python train.py --positions="rope" --rope_fraction=1.0 --attn_scale=0.125 --tie_word_embeddings=false --init_std_qkv=0.0209 --init_std_down=0.0 --beta2=0.95 --warmup_steps=217 --max_seq_len=256
MLP neurons of a small language model. Each row is named by its layer, matrix (down: output weights) and neuron, and shows model dimensions 0-95. Each number is 50 + 10 x the weight over its row's rms, rounded and kept within 0 to 99. A neuron's up and down rows have the sign that makes its largest values positive.
Before each neuron's rows, "fires before" lists the tokens most often just after its 100 highest values on Wikipedia text that the model never trained on.

fires before: "\n", " ==", "=="
L5.down312:44 74 39 53 69 40 34 49 56 63 55 54 40 56 58 57 64 50 58 37 49 44 53 43 35 45 43 47 33 62 12 61 41 62 64 57 44 54 54 51 37 56 52 50 52 53 60 34 27 23 48 50 57 48 34 48 53 50 42 49 43 53 49 47 62 44 44 35 55 66 65 63 52 51 49 52 42 69 37 60 60 49 50 48 54 38 39 51 46 35 64 55 51 44 53 49

fires before: "-", "\n", " the"
L18.down516:45 45 54 55 52 50 51 39 64 56 59 35 51 60 56 45 37 43 47 49 40 47 59 42 44 47 47 57 64 49 26 51 37 67 56 38 48 42 44 52 41 44 69 62 52 63 49 42 31 51 60 46 57 51 47 50 60 45 47 33 49 48 56 41 64 63 56 35 58 50 29 49 51 68 58 54 41 59 39 52 53 56 49 51 51 42 46 48 51 42 66 48 71 49 31 50

fires before: "\n", " as", "|", " by:"
L3.down25:37 72 76 42 46 28 22 53 45 47 65 61 66 51 59 59 49 53 35 31 51 37 57 49 53 39 39 55 52 25 39 59 56 58 51 67 36 46 60 59 57 57 57 46 49 57 50 29 42 52 53 55 43 76 55 60 42 36 36 42 46 52 37 59 49 41 51 29 38 50 56 40 51 38 50 48 47 56 33 45 58 32 39 33 50 66 59 68 47 47 52 46 52 44 57 54

fires before: "\n", " The", " In", " This", "\""
L14.down299:52 66 28 38 51 56 64 49 50 27 46 43 52 64 44 50 41 84 47 64 35 41 38 65 51 59 40 46 46 38 54 39 49 42 35 48 43 57 55 56 64 56 74 48 36 42 44 42 47 59 54 41 38 53 51 67 56 55 66 52 64 36 63 40 45 33 47 50 66 47 52 69 32 51 58 49 67 63 49 52 47 60 49 66 39 42 48 47 62 67 49 44 43 45 47 47

fires before: " |", " –", ":"
L3.down580:37 51 46 45 55 54 42 33 63 55 55 56 51 39 51 46 55 58 45 53 59 54 57 48 61 57 43 38 51 42 55 38 60 49 37 54 35 43 40 40 54 60 43 54 46 39 38 42 61 41 47 43 47 26 62 39 34 41 42 31 54 51 49 60 31 63 51 60 54 28 56 58 50 57 34 44 59 35 58 60 54 45 45 41 51 42 49 48 52 44 55 55 60 45 47 52

fires before: "\n", " ", " —"
L8.down75:69 59 55 62 49 54 31 54 44 64 45 51 51 55 48 47 53 64 52 47 58 54 36 41 56 49 36 43 55 35 66 61 41 53 48 64 46 29 48 38 58 47 65 39 45 38 40 53 62 60 42 52 51 50 54 63 55 56 58 51 40 45 34 62 76 59 46 58 45 44 52 51 46 51 30 43 35 54 43 49 57 46 59 61 40 53 34 51 77 65 55 52 42 50 67 51

fires before: "===", "==", "-", "|", "Men's"
L19.down40:55 40 51 69 29 55 62 45 57 63 56 54 42 70 59 59 47 31 57 30 38 43 53 63 54 89 54 51 40 50 38 33 54 52 39 59 53 58 44 40 41 36 56 50 46 50 48 49 53 59 56 42 43 47 61 59 35 48 47 57 45 56 34 38 60 51 46 64 61 61 30 57 59 46 59 57 59 50 65 52 44 64 48 57 46 53 51 62 46 42 47 55 57 45 44 55

fires before: "In", "The", "==", "===", "==C"
L3.down218:45 49 48 45 59 38 38 37 56 44 55 53 47 55 32 50 47 53 43 40 44 46 59 30 40 66 65 54 51 37 37 60 37 40 54 36 40 50 56 40 57 56 56 58 65 64 37 58 43 68 51 49 57 45 56 38 45 45 62 37 42 49 57 52 51 53 56 29 51 60 45 29 40 62 51 56 43 58 41 50 49 38 52 63 49 62 65 52 58 42 53 47 43 50 68 52

fires before: "',", "'", " |"
L19.down98:50 49 51 49 33 49 39 59 59 56 62 53 45 51 64 56 47 47 53 55 51 44 50 57 58 55 49 50 57 63 38 41 51 75 62 51 48 43 43 52 33 63 57 54 40 52 53 42 45 37 48 55 62 51 46 50 39 55 56 63 50 52 60 53 31 42 55 68 51 48 51 48 42 52 37 45 49 51 49 64 40 38 39 75 42 35 42 49 54 36 54 54 44 35 43 40